config = dict(
    intermediate_size=1792,
    vocab_size=32000,
    rope_fraction=0.75,
    parallel_block=False,
    optimizer='adamw',
    beta1=0.9,
    final_lr_fraction=0.1,
)
MLP neurons of a small language model. Each row is named by its layer, matrix (gate and up: input weights) and neuron, and shows model dimensions 192-319. Each number is 500 + 50 x the weight over its row's rms, rounded and kept within 0 to 999. Numbers have three digits each. A neuron's up and down rows have the sign that makes its largest values positive.
After each neuron's rows, "fires on" lists the tokens most often at its 100 highest values on Wikipedia text that the model never trained on.

L3.gate490:437542453419546396455473541510449489537570564479531494553478441521389459484537430512581445476565525467512512431449559552422523533421485465522607496524506439506544554540500531481487474441539475477418450554509507554498455413482460586455441499512604420558406412464488465601609481480522454571529504463465501456435466481504566543480468502465454581503519484443517472564421449613363551500447
L3.up490:535550494490585456548473497459454460450583512471538568526416503523416478488534454435491488415481517598446426448474523562473521471412384514427570501477523522494491526562619458515398417547523516536373510567465523405405401501517482576476475504547596538415481457422419505537533540527494539506482459467517485422446548543565523521563468451504509625516458542475473502613541470559430569513446
fires on: "\n", " •", " →"

L3.gate911:509527481388560523491511551540519487544497529378450526418518515566451504488532482420456526553586513495483416593497540628506462366541564490585470453444502481547436484456518531497538497664433511589482509425526504390488493382524535472467556448520453463608449518493527441519478581503486436539536562508602489549460516531431478464501518489482500447570537435415588509486549586465485578473461
L3.up911:528594526516480568396565495545447482534472482481479404514505589481490628514528578574536536617501556469549532560576512487431516474468497449631463561395464491388437443491563406428501430532479562559546503551482523436515513375562490481550511508483588444489438505518592529401556582554549571485473487453496566552541511472529495573531509490398552494508608554481439476499430467547501482551520
fires on: " |", " 3"

L3.gate51:542478493498387583499443565482440475410544553438468478447612479606416521495463433500540438500455498404488523401511418421472468487638466524548469514507484489543482457498506414550514465438487522519450492541502538505560470468547464509497517437561556557542507503568584552467540482508543490482546611461507515436507458434560486493507472472518471419487441459498514479513472464508493503555549
L3.up51:557521559498437477585538515495443459453487526473490517450530459512524489456519503533458475445479400479543521460482426496444496564604408532561503531451510577517493470516571563473432455582524506491486567532501565457521563492469526470559472515527460488532475476498521515531520451500533445540549522520489561416549421554477622464501529437484499456536453585461565397482523522506490502507523
fires on: " La", " San", " Van", "La", " Santa", " Mc"

L3.gate1013:462611488535431546507526429541464436501469514426551439555423506463521487505436472513567503447532409509511484580412474490537598511576441488494423485519620413503534511514554523534427469419482527495557503567481580480545637561449535510482392455576520553570510461470501621488460459459488602518551486498415530375426486519520549587526589508587442512611529528472535466457583543432548442510501
L3.up1013:454495469461508488502541525558394519465552563466520483510516495531558493469491591568453568446422543540544556566410449470532585544516511542440525495440460481526500483529444576410552443433576443542400592521531469462557546424488596444550449447540517479483478495521517546470441516576489445477499534475499539591535531434543530579463491424460507518508545528560550458488508490519510491529525
fires on: " re", " con", " p", " co", " century"

L3.gate1546:598499486550507540541496504448563444497603553594590582521420497545407516517552442446419559519453461570547465495541511469415520515350436520444476466493532432591532527498475601486482442584454478510415570562474485506459404435504515520523528509625493395472441500441558514454413507499551524570442508443474583536483559531536564518539435487480480525400571458512459589582459578560596415543492
L3.up1546:499475457568544510547467541494479443383493489564555493409545514582517528492377585473550567520458605486501516565476513500583527511457519453544469443445495518444455556466485458398517538496503453533593509459484474507473502489541590504542494405427519596528396570474599518417441558542429414525535483517507478443509582475469446451441504510478568515513504488466486415493520552413460394504412
fires on: "\n", " January"

L2.gate1396:556476493496470609491446578494553485528410572457463492439576438482522494482481509496518558471539518488530491518501515439461463456518505485458607384526490520498521456518511604594510496449585467484500574472388523473466508505513568466484559504426417568485373569532487460398530418500530535489455501498494479457470576550484492390430503485485363492557479537423487508576453528481447409447463
L2.up1396:466493464553525430612549429545461485398479417520562529557471557464541434460638564509462428476461451460422491514461490489486461467520537437480505541457505437558527519518488493493470442564478466526549525560448558476471554468483427445499583541514467371416440557468507502528492548541485495483468440475461483530491505491510404454586624507466542448454486504466540570493481473436585437579376
fires on: " life", " years", " Korea", " temp", "ance", " Life"

L3.gate264:420480502551448425402559504515506477553571434514473514518512538508550532433498477464510521519513406507498541524572572406422464526502444533473482503463675587459478493500523483577557451508517510493542497431530598516449648540531498501515497510498409458497524502458487565442543529438530437552428580521502556524475520511506543470555477517575535510451535543531587466490535601537442520492448
L3.up264:496489560466432408484579428533447556521562491591569611513486438569594497481472572453514501441422418471473505498473538447543491616518531498431473467478556570553615501523507464464579519524505540484527557539501488487421570579570579497439500533453489527522587496604457505463522525454561551428467508565475498558384698430499559396466519520501525583547468436464483493554503568519530544486473
fires on: "\n", " 1–1", ";"

L3.gate597:485587499465466501460494442516392514399529574561513494550490553493487458486549535485508519565535447449461617495509495513482591504480476564396484493392491533504479520518439532590460466539616531471484503516429520536384471452403500456578435484445516470546566496503515522474550459499501528530491501418435387445527513565403563528468497512385460501525481563443532439519455650525566417512539
L3.up597:532477586536506504492631417493537517476580533480491533447510535473526474375496532488470474516436534475510562431488496511502545518533501636504565531510516489522507556490483449545558534473526516449602510506520555514546431415441481410544528578522440633544550517559525476480595452483519518501539473468491504446420554520486529416520526538450471415545461466504476542518467454543540469529463
fires on: "\n", " Division"

L3.gate1424:552503447456451504515518637586543457467496466443553477477506571561492476597444498550489528500524448552564531576524520471560511525474524524582456497430611442522519500536516477412448489538414524478545456456505445400540519417453523545540486564469462486551387514397549534447606533429444492529551471533517470416470434549482430460457503467488548478410485468487499432539517565466579538474584
L3.up1424:546489514473522532444528449561630437586477497488579478438508436530405515473425425527523455579539531550553509576538545501608510518514486502612521442475572550435496493501510462430485475508444473468521582420484532459614591536533598523555475484491426465519481515480543522426467576578485434452439475498529449497532562560435542506463570504478468451368503539499451514469515536567508462495468
fires on: " |", " high"

L3.gate107:451558490506500508531599506516568595560442478495517541415466519529572507423513473366479499490519452456428529439434582540479573591501486461561537412503472552514451506423471513569472519482416468506472562522517455502519533584534556467593492507532548481568467498520536482500546539425435535388464532541508568559397531435533441522518496444525498392589437569526467513421565480450528498501548
L3.up107:530518602523558583552553523529423507491434465510466535427530492499534591422514518548555479463532347589533445435441534503474542515496588549496481431556383562537496506403386515443425590447420448571552546577497518501556578514407468485499576483572485580479522468575558538566423476534581533448505500480512501482501484473591527578508580509482456523469505572481517476552541446495502526428503
fires on: " so", " called", "car", " How", "ole", "nic"

L2.gate729:551377497548469564532514482527466524530500480476482433488581470493515492502454570489513554532474539490525449574419476509540480411567449543405521414489482559518585473523525542402455496505513488464538472374521575516604500534540499611528394449383528595514485524575434405596471462487478486493509428504477499427467508507453396508478524589485541490532431589574565623452501505473531480415421
L2.up729:501396525464494586488584503462469508427522445468511458495609426517548513443472576475537534473573456429482582682415477474496462448503477565430474532534522467413519485533464533449515440637571508482454399483581477504570497423582493611495381503392554479548412502523533431544512548414394502510528522515443457489496503524404464584434482549493536454521483474537522602437474470517470462495460
fires on: " number", " Tier", " Number", " Group"

L3.gate792:576524462411486530505517480491595471560628535449529459515421511571478394565496556502471413439503433487452466494567479516520500508543474584551612515441492485498535500461535480530498459589438506505405526472549569450531481479469503529517431465505478583472506493394509446491485572473509497556518478495501503365492425459524546454496439498498575537502401595471535561482457461483467455578572
L3.up792:505498444512596514458456447538550418586528483525509600478533563492569459496396540556532430554436502508371415549520559516564500443499473464617555478427460533504522437503438507543541492423451452534504500467560536428567548444569591488534437465507387514444542440579510394541431525498510485476569513408549504447562422502467384529532449531461462447479521530422560553439493479515510554481461
fires on: " |", " (", "\n", "/"

L3.gate920:488528390425531435440404493552476510416505513556569462571440507565377441624481522496516426559542437438509483485559500498500485528474433507525412542515505435441550556603539504492543439475561491525465504502481530467453519516489500403479503505547576425498510478447480502487481566411499489539545470543413547469454540505425493500455501395586589491555553487485410495465576420538522598537496
L3.up920:533506527422500556544493513492522557496441597488545480538473398507486524616483536541499496555424536540469436444579488496573511457546471531452585512479457489474596523443540506467472608487548530529451562509409480528498500459506535557455511419361458594473493556492487455533434503514583483477484434538521487494496621591531481434525534379489553587551493463553457486572521480492484581419551
fires on: "\n", "|", "-"

L3.gate450:562517435575522566457553446441503599502427543426438538452569534515453477507462504519486435425484573427480580507559531499482476543493497495495611514494531480562521538534516428527530432524555517490533522498520526474444530592552486439370502555447415529510610556478572435490496487515470560527502426530460604475494496428518608501502491517567408486489465524494514437538392539561480399503430
L3.up450:518512527488484469542553420403438474556490442535436526543529464538581571492587542511440494420505509546483581525345408469532531580550528441523490544570513448472528566453559473488570460508469429502504443575462474516438597529499595542510504638548592617546507498483476468468523487544425434555517463514569428484482460422543421417466493443518573530537510470442429482548532511473510528455600
fires on: ";", ".", ");", " |"

L2.gate774:563444514457472579541575468425546571481541550472593453439497471572581479531513499515480539470567494511433501481570576609512469560448489555486563448540508412507499452551512503462412536566464586576537441471486478381512526475479521502480472476507540492577474558425526435525556528480519487468434408491521502435525559543501504443546604386451558381545547560433501548489435501503532458536461
L2.up774:583470447527431454535559539461481449583535582484547454513454531569464484479572531527528533512492547540492487551578525471533580623496519496441582395472464491483419442552580562436455641463524497521590489510499475527527477487469497522454571488546455490508435425522550436463583511535543567437408386425528390530412551498517610499501532499394531464483459515512545489471421399551548459507514
fires on: " San", " Can", " present", "bot", "can"

L3.gate65:525528425478515504387442543433367518436498459536580455548565478520554515465547478423521566574501505485407505629474521563478509482432565583486476536526554449413576462457436479479532502424463558513549492520487505605483560511563569575457523517446536498516566509431501540522499491426497417558535452528460488444551470484505516531507545500579495536576530520530504475468508416519549496485547
L3.up65:495469503554562562555546517513419381503521580406469421470497546529516505493522453514559362473496496551502543503541524489500482518510509535440453505472547484438467569501556498490581492478487535497446472476524504478464404562485531470577474488548491514473476415442585564410446559497569520498589523519414500521444510540546510564480505538507613619486505447467514523473485484478505540539486
fires on: ";"

L3.gate567:499509413393420537471518465470538498506559489564558505500425483545445441630505512528525452531545401395444550573411484494468545492471499563564549581466544501473535488510505474510445541548534523472486444659494473500490544448508492552477450555480470513513424484486560470470462460470505570471631660578417514405540392552511550404505432497584466450468519524472506490538512521536509402491466
L3.up567:509462543470462472507416455540459417507579489591494473572498432513432408512538551549448473507463528512515486523449407444388606593436555612525507578528560451549495474504548533528529454504524529443476523652563479520508519529491546512438542514485515538455515519490509421442472521547551513505580606442469426527568415531531486500557452489474479476548394513536490442486523495548556481544521
fires on: ".", ")."

L3.gate1275:517451514516453532440443483519466540402490624540539377464489502547426486495504527606545480472517541432467569540444540453490416605464504568519532655399538525396491486542469499457514501478531478491456500660550471516560540541497541506480439456462508416611609518497550586487507571579479528560537598577451554459492477394436505453444477506550522534579417486562463474417499506573508565463552
L3.up1275:503407560511515523478428388485551460537430581396516495410475523413404522470525551482493474578530442507444504495556511569559506495451453605496482523532514462546411518463413551540520452567449512565432518513436507400478521620509547501555427490475556530523501592455539509457460533544530563567582478524461608503481442471551451496592524551479597550522412450491539487413415472496481493450499
fires on: "\n"

L3.gate283:439514511462537505432494510580617527560463401478483499490511546495533458540535580485499477506525509427513397537574497504532579474517500535539589595488540492455457512453485436528423464566561464497445508433517462500398457540529457522565428492454468470531366377518512459360502537497490521523508463498545493523485523522501481586458449573541538472541544475638518523527474478521408498518430
L3.up283:443477447466557499524540584483529412537451549480516492512519494508437505542506495446546599557506579498468513531529456504465572413527509547460453616457496516573509462464482593532472557585472431483490542460450502528490496464455432461490496535554529512456468447539586466566626566533542511540630451429474502456466422576520525510481487540593423478515519439572488553498519441517440537423416
fires on: " became", " making", "=", " Country", " Area", "\n"

L3.gate543:579527533397423451532426468497479541549513467463497485535439532520460421558543593442516453446492431497533483498510438472510520433453429528432476500522421505394562569471485516473438507543445468573441503536467405504404536571482514489443477571585545500559517507504415573442439463414552472499540604495480477490501537488442543463516483519532522548544547570457487584461535551519467475554464
L3.up543:525453464565528394506499506484524535490593483525522531523495466469442544468500512553540462472372451559489477496508487505597594393432518389528565444472504532490531464416443540398549533433500492466555495543476484557503526524465458429611566440526489598512518439484501447496419474532533496552592587558553540574442454522421475459557472414460526476537568514577522469520446491493582489548399
fires on: " as", "\n"

L3.gate1409:395523464519510469413510436567443537484547522551538464546464600542501440512540450567491526431514476488504480498521488542459476567465476499516467577502497570430548518543508543580530510534527450463364467462530404514456493485429555479553463482597557459500539482520463503484561500436477424586504568555477501479495484485458495565410427476571527542517602473447565539483496555571515507497529
L3.up1409:431597509545503469460481447459436477524510521543538439545391626473509468502537430582483573481495522502499507506586503616501537446438365486529461552475472540501526500525573560590519495484474498464452431508462506483396458516534557528493532519621581449430575501454464538541594535459474433699541504569492538503527475462506472527512474503485495589468565518381506487494507551587490545555506
fires on: "\n", " |", " of"

L3.gate1315:551443496580489494531472486506481404478496515488454456538516500560520450603550463521490485443533558471557367481545546476465511523537472510508452540555468468520417532476434518512463423483512584425464509514408488455458476406559442541449430503506559416474410468520453478401588533477548542546598501476594512551457526510464449504515417525537422473447562524529466521543511528458428455507447
L3.up1315:500561468503484507398522452433501523583512495508465554447563561441433543539524511428491542523559523547436564557576428468536556479551507554552529536439576525506521535416511577522554454397482532464484460539479485584519522493484492530429497459509540515531432443481451468438478518411463517496425401574485502480513455579489505557542486546571452542542582538525396468505467489541461486511442
fires on: ":", " =", "\n", "=", " →", " Country"

L3.gate1452:465533509510513478561526429515547444615501499558482463602530450482489446584454527485398514388546479526536515468481423522497469557448457484454523653489510559469408493523510511487449469487527414479407519443518508479507517526503514486497486511536540471520514447498440576426458489490503589478500565526455484467571336530553492465503440418490508490588507501487536497470570521609529527571414
L3.up1452:466511481445518539457552514574454470484518521525486454483544507465467598545465638586492451509473470452535555496542504484614610522457440466525525470553504485528412514530494522486433489515511468495457431432567510477485475507488456457566429449466543412478562516495605494496448482451560539523557435479474581418416458466524433550508425511503515481512545461496531426541454436519534525426389
fires on: "\n", ".", " July", " August", "\"."

L2.gate554:644535527524544541414548449520471489513574469526487414573442444527497515524553609499532461446468558509457407430481530521527391431546410582464563447548600448477521517512531587555530513478500457501469465534528546482522580508537416500457620469589511505496584495495474445533525550615473515421449488483560552458559515398448558456552505404473497400473401541505469549484497376559483494538488
L2.up554:477438451435501518470581536544512609404443585448518422454495550530464566473520423533581532530559491475376506440535537422535490576530479533458491477601496485542429417603482553501469548514495472400491415595545548458427517480443490490528505444508442485517426487521403458581416590457578617547428554561478496472472556559436480534507425467452512452514473499489579464578464444484563416439449
fires on: " San", " Ban", " Win", " Can", " Zan", " Pan"

L3.gate958:510453487497514542512549498610537533516510433569538577447547399567527476518501568527499431512548509485454532611497469427519492500432496449476613423539535462454476459449537524535457524483578505544502435373535552461522540535467474537579467388543499445554424523481411437481496488592499583461496580490542494551565512563448443515506536524459424469423520458502554494560606527588487490393405
L3.up958:521460565438532495532521511545517484478565451473570576402515434539547498469452567466571493497475473511478526534499486411472505423495484553436529478557554526471486417467575513496456539524557531492559475476509570468559567524564470497591506471531444485476504541492439444473502452550562546458486548480521542561498509582442373444519547580465468467458509490448552523526559492512465456351408
fires on: " life", " Life", " children", " youth", " Women"

L3.gate1117:434488464403453376406381420527490511455459482517534493527463416499462514542561521459504437548556410417509452508510555469505544521494532603534568528518530498515635463582500497445484503587492448519482449526523525462509450474547466471429469462519467452533484443476439618562551460472485511463532527484440547404548514504438627546435549424639447523527422426448509565474424578601516472506538
L3.up1117:508470466518500435482501511397484482484424534512521501501503455407456465490542523403503521582461424576437547529548541502512590490450527584508483543493479523607552510487551554468446537588458512557490452590503553545427496492532435461378516554507472469425530422448444506573514510470557544531521520468498492500555472562583529515599563457531466565513407440421574549476436471567577521599488
fires on: "\n"

L2.gate1767:554514493484466506525491451564582451506437521513452429483450469476529458522512452498466482526546465510511447516406452524528456590585501530547318437492508602463469486481536469475470609543548510491482556517531425531485444516411489476493498454425404525568458424451526429534477451505464510446566543680581467458448496504486562500445397488461493480481470510559430435474560598487449406453462
L2.up1767:639477524478477492545533467501475491542481491424504484461522436484543519391513493560533532550477530555488535477430536624572470556528469492496406436462587491458462497529546514451424515550555543548498514429548445514519518533441508504530444483502386561476541459483556402527447471612477556493488494632509489491530485451497474409526527512443539522432379544515504437473577513509390460420569
fires on: " Bi", " Lo", " Chi", " bi", " Kol", " Ban"

L3.gate1326:524525392487501430457575486496482492401605518539521505493474587524430432570550507474547534568499441466492496551475493492594526599457535530442424494460408473459432540495464475535448429504409520574474458513511401566402465443489533453438524513450565421533533436476487470484469522550527513566552618497522550532518454515464429518460338464485593533527527524483543450500625469525504499530450
L3.up1326:529481545442537546476564429453505542515539540621510478558456527473450569562566461450384474564498430564533565413446436558580584421528454381413491394441598572429414515422551457428493435564543496550485435520421477461380569550558513425461547499545497525527546488499441553489466475524476554558521584537434542462447577570449468500511539537397464527513515508472435478514467454504444551453427
fires on: "\n"

L3.gate1071:563471480507504515485425542489567552475434460536481479484465482540412439574505430415433483425514496547510453535570478516570534506523529559425614491507382483519459460550507517566477583508368517568473525607472472496434427510519509477544422567646554549457517451420605536518515541460475486468522490447596507494565446487519523453500397460592518474509539530549428530483406621558576473545554
L3.up1071:508498478538550478492416502392547552521504460528459522504518538524533513566439513536419480450610584618602527546452519568560494468576613431450529402491614494455508467500547500489509512410418570500527539575409496461463474514556625513505503563567515530525503462544522556494376519456454395457442486510517585389693481481547518455503451494621470451498538508446529485458448545595563475594492
fires on: ",", " in", ")", "00", " 1", "\n"

L3.gate1746:529517453465472498437499525475533550555439611508496494553419525473358435598512391490598452513561493428511430494629492563509515550444471523526593566525498484443453551456425533347470496431465567469444484443459438519511436514508487491594511505476531436540515517483549539510494512467493510556425573535479519464524579449474508471417438544544593462523488394495494434497469497519541425524489
L3.up1746:482553551495592578437472536414508536489409422481583483518503526451460501507481443507546461510446548492541383544584511433524506450442505527533626566477479529423500531537436539487469408445479548465475474507542571439552525430563568551557488522472472539557509546382568596537451577440488497520446530469483444532597588569466483498557518524511479527546518621562521503449548571566520481487560
fires on: " |", "\n"

L3.gate413:515553496504505487506481525566494566531394537537598466423505590578529440482550485466418510406470558468460462526501526460554458484475420477501567471429380411528522444527529453472408572497521538468562441507519490597462483450540567489480437510387476473496541479556426623465511516500445471465457455548524497494472507517483521422488433547541536470530485475558615509518520458525514462569481
L3.up413:486575451516433578401492542474495500424459520512504507494491440535472447524526484530499450521461519498437543477622523472549479548447432500481515506417453467559452480442571548541518407418518496535548474502484506393469473596561520476398537595470460568473469573440561506495590417435473617514491375606539453478614571511540433405555550502527550444459592546466557442480507437564503492549535
fires on: " |", " Cer", " Vo", "|"

L3.gate669:486516441513548476426552476543495574500568465560583535553450574522385408567529560450454466486503525473500487547516426487479428546493403522606480536490466410478510494541510485517442471489476510419584486396527400545491530585522602440487506546490468542585460436436457431510504616541515532555577479481517421422518469563465576507450400477536574436498490491464500494539565470522607447455487
L3.up669:490505575443442511548586485471520486531445530493437447476482464521544470536491394461435527485531517490443473369595563463597477409476438479443520489478516486508481415458545464474512506536523406522537570460460481446457497477446548436475437524427510542446469557502502418390451467450421421514490453516510493547544446548440433434546520468454603466514456413420512477555506482448467452531477
fires on: " |", "|"

L2.gate799:505539443519473466533426413470445578500488516488475525520429461547448504473583481505529415500509490501478446572501460471531525506542467463596563411467543447406530582537612391565513523575485386430484499540476448452493444537396461501547500490501522519514527422532459479512494500565419482596510485541465361488541546491444540546465542410463476532566513509506582448528444461496515564455634
L2.up799:600518462553552483605517492502421546424482438436524550526422513533495484476454512556417491608504473493471472520539407482521568449513471454554543559513546487545465580567585435595492431471472439380464486508549512414523497556490460482546541504524499478445496414471530431511462557474375532587559468484454490491489422430469541509547464467496412519605588581559581444463484467453567574508480
fires on: " St", " Saint", " Van", " could", " Sven"

L3.gate1033:533541471586559510499471478510410538533465550465604552579413574483437506522516482505461520372531590429433450434519545548519553427547416405497500521510392466406509486477432502439440475536532470422505454549573370535472424572525585561514551554439486529497616450469451490554523474526494483523478561511492498429518572559490488511468550452502395476506523490495570599467522566544460420461598
L3.up1033:457572507588476525566515385548524487445535481478579478483484481523491483390552540460409455494532508518517619374538438512436512534504550474498423502508378510580497443562492503462493568445505389501578464631611479515510523454482483520503566540547462552518592488482441531553457476502462536538581580457471486425484510494455403408426411486519539529538526458511482620515460563516503413586602
fires on: "\n", "′"

L2.gate1483:441504506514406445515492513487468494501511512415512484551517531432504499553518582474636474523497457484450513463410477517542437645452481481493528560482540546405452413480432483568561540410489491513452437525466481499519600590505451449489532505589551532456445553559549479462434418500539575543521471466507467448391464501472455450575514504431549500557492556535574539454538490510499584504513
L2.up1483:471556522460483509444523556492506561428427568465506486473535439494561560486586579561535516495483526409594506529422474550479518537448499537499503551540509581461509527457453565502483500411557479540418458467428497473554539545387495406553479462469516410471392591545552578543455494589491439456490463557521410593450569501371536458494524494503604499476454517493475490474498521520437528515527
fires on: " Festival", " Stadium", " competition", " Championships", " dance", " Regional"

L3.gate1331:436503483445508521474487530534590544432494506595514534538465548585550427462579465478415568572440531493463513447529537526488436497492488518519516503475454596500531550544434479553445512516464465542518482553504402490446505412575509517446498455498506438565498565554486505470635445502449430562539614576485541521539527391488570417489409543537418541488490552512471472452486555537440503603519
L3.up1331:490559562509438498439449507490474520469646485531585548435397521500465475474515516458487512499451462579426490483552528641537520456429483402528447536419556517485441492549509410496398454509390514514439446487419465486413544524521490423524472532584526504496555548503580459412529494565431413587436480442527572424494421419525485381488395593435548503414497479603429500407456441516525497510572
fires on: "\n", " 5", " 3", " station", " species"

L3.gate1733:551550508566440453568527494502545523497542482522506551517383467554436533550480447494401562514558479503565490473568456495496542455377550506405581497478513546580542584500523492528469510596418509526427579638508494424512373531429497516531404477528545402492496533400465507446535470496409432495573459557499456529432486603473518493552478475523536493442493515534481566513502554474537518496413
L3.up1733:498520486377479534482555464516512518523464537491437536499528530455475463564438496513584486524566486451506547490575534570572472439503399532489467530469522549535531551485609475469536470490510445532432532542562472509367563500539518446480483541531527538518496478617483503490559516477503522542486568581407550540521490481569472505495469537557526491478405459473552567462454518519491465540453
fires on: "\n"

L3.gate736:488509540585502504485400476527554529484395632492550430475498563582465531575511471595489521588561514472540448451561546425513445526494537543519525556555520506517526489524485469509561573439504416514483472609525439542567419466550510533504434414538460504571563474488563563477589545479524504537448555549435588499486527478475503550441553443596465495492515414516435540473490482501530531472552
L3.up736:464482522589484541497437504469516453476444574419619435501503555443500498466552507481431559581448537510513418483599604487559517511478486534429450532608521515503475569518514582607568584532438465458470431562468564504455473587583633572555493409529455511510621496439549477480536626452589556489535437476488662482507550517520464538583532578576488476519454450549473500495496493476548556449497
fires on: "\n"

L3.gate730:548558443485501475460546481470429482498399447535565486523472519473477474535445474525489490455538573452399424403613599559513499577506366430525563563501493475576497480425499495441462401576510597484516411496457450416412524467539574480515477498430499494534473585554489489405610463583530517549513465473568484473513491516507489447454422488482549416479442549556472545485434488577571330589430
L3.up730:421470355479394445454497471407453489609514490539489544529512606497391507573532513539576483473548434438446473589540482591570534527458477497508444469434540574450537499503572487444484501506535522493442571537566565460484513454403591488444502572465552444555595583493556562513510458473427482433493584475453458462628457509571489413487422456461489457481519436507517444489507546530504466491527
fires on: " |", "|"

L2.gate694:447493428507512542518563361461446539406475457450458547546504423458388454526509511585533535477556413445558556542499479443585449531547505526460536428572497472485441511500576432599538453521469471438477496566514485473358501449384468494476545465469483560540483509480409557513497550528415478566477499515428427481384467500443440441500462360458538522513396464498452531505453549475515524504534
L2.up694:493433475503582547606626447507430514469461355466426526475558441396350482583480513523515492582500365463544587534516516465612563419497542484415524437566430473483431510480534452530539501502496509519488519548386559409417612455467523477454492454523462486465461539510497475502482494518529588516535580441431438542397561468508546469512447474451505495483459540553468491518482434496493580490505
fires on: " St", " Saint", "St"

L2.gate311:456521435441450587443497469569542560526467471504482526515430517495431514556456451443574500437510416446409475523500495446497552437460477509462560497482505552539496503579524420467479453524470535463470558590476488544431478580561508454533482429579482485481553469506581555418416524481479562484579450550433437450412448379440524488584614495525425418512575503419512546425495539446539498490579
L2.up311:555471558486453462475456517484540492531513473559534503391474526454654512527518586514481516474446470515438528542482467472505584502491525527531517498526485460457562596456517476500621589521585521551482476400448490478541558448507534476408409430516528528549506554532443513510454510623584438546416507476561419425472543610491522505459516514430471545509458401562471530550643589534521440537575
fires on: " re", " he", " man"

L3.gate1099:485455446535452467559505577552498509497430534528519544529545458490448482443539443535397431429456518417455534584573486430453551527516451489572500486493503534562598552596555518549483534596535562587495530526561458487570552525569551483557521487527435525505438463465451473426531600526514492528489507483457429537516499436481536483433475452578452539489499522516444519520587462502618538575382
L3.up1099:500499497594474542497486587439534473555525559463502559533455557508450553601453453572467445446462427464525616389517500471601508451476559456447524411499442520459468454492455516628612527495559470471490497527479550549473476524474498491533443492529539469419442500443439500588480487589453526548489382408514583455437437505522438444553462456552603412523610468504435481511518434468495480418547
fires on: " State", " City", " side", " 63", " -"

L3.gate473:545544512455554504596455434571511479438513525433508434480458503551513466430402509545449414419436506522456554446412505507488550409470498534556436524488423516549561557434450499564516457417533418472522499515540495489504495510432603478614505524503420523498475488446578546539480440415484558524616594488440476455485454528494491469552515527556464478553427513415565473510495520549538563537509
L3.up473:523494476466512487382535424566487517500449538508454421475453533446510581459459467550496454535554581527459389494570582465572515592523516481537484430457597478502547500425528432435482461437533542454510550474606539469490533513527461490574494548389409447572443578470547525509407515576435479550437426419565527542467533536468542601517431566442534501462453588459488457445565622473490505476474
fires on: " |", " total", " century", " increased"

L3.gate975:566501486462476426430398598444513459508573515578534479496487429532546494496472547528451474463484539428518572471487393419478556533439584475476489531482523425480583433557509484513381574486473540542443484621455472524541504491504452580490457467527555506463425367398516486524509520528485444494527513483493474531491462504472518420462521481574551504516554538591575446552546496409537413486472
L3.up975:356506507470493491608481479453490436598444422589433493587549476555469464469499479568524506525542545448546535568538488559431499499499520435614485548579505583461428540550499601504561574521600571448444471550575501569500436470595481519450544514504432489481494487535538436507505532489500499573561514570455520552544404571449506465480555511495477467487461471482523445455512524484458514532589
fires on: "."

L3.gate1678:531541491509496458468471406389463474499510549522517489591458511482432402463560547540500503584516528421458468626554544540529509554557514481513534533445477526435512488480466514477488527561439458484488395538439516597400474551567589550463415552505492541561528460497565528546563462500530542561668570529440420450518405490470496492558447510496493485545477563456563521451474448439553387488540
L3.up1678:452484484447471476550505519418425455368414440527557503465561593482458455465526493430514514547531480422487484431536527408552509603545494528559571469482458477484458490480428487550568454476493534503474454430453557466499431538500467563510392501437504575499486571458544506523499418463538570537482459458473448470404528587464593575449519518469584563527490577536498414542474598485492491417583
fires on: " has", "=", "(", ";", " have"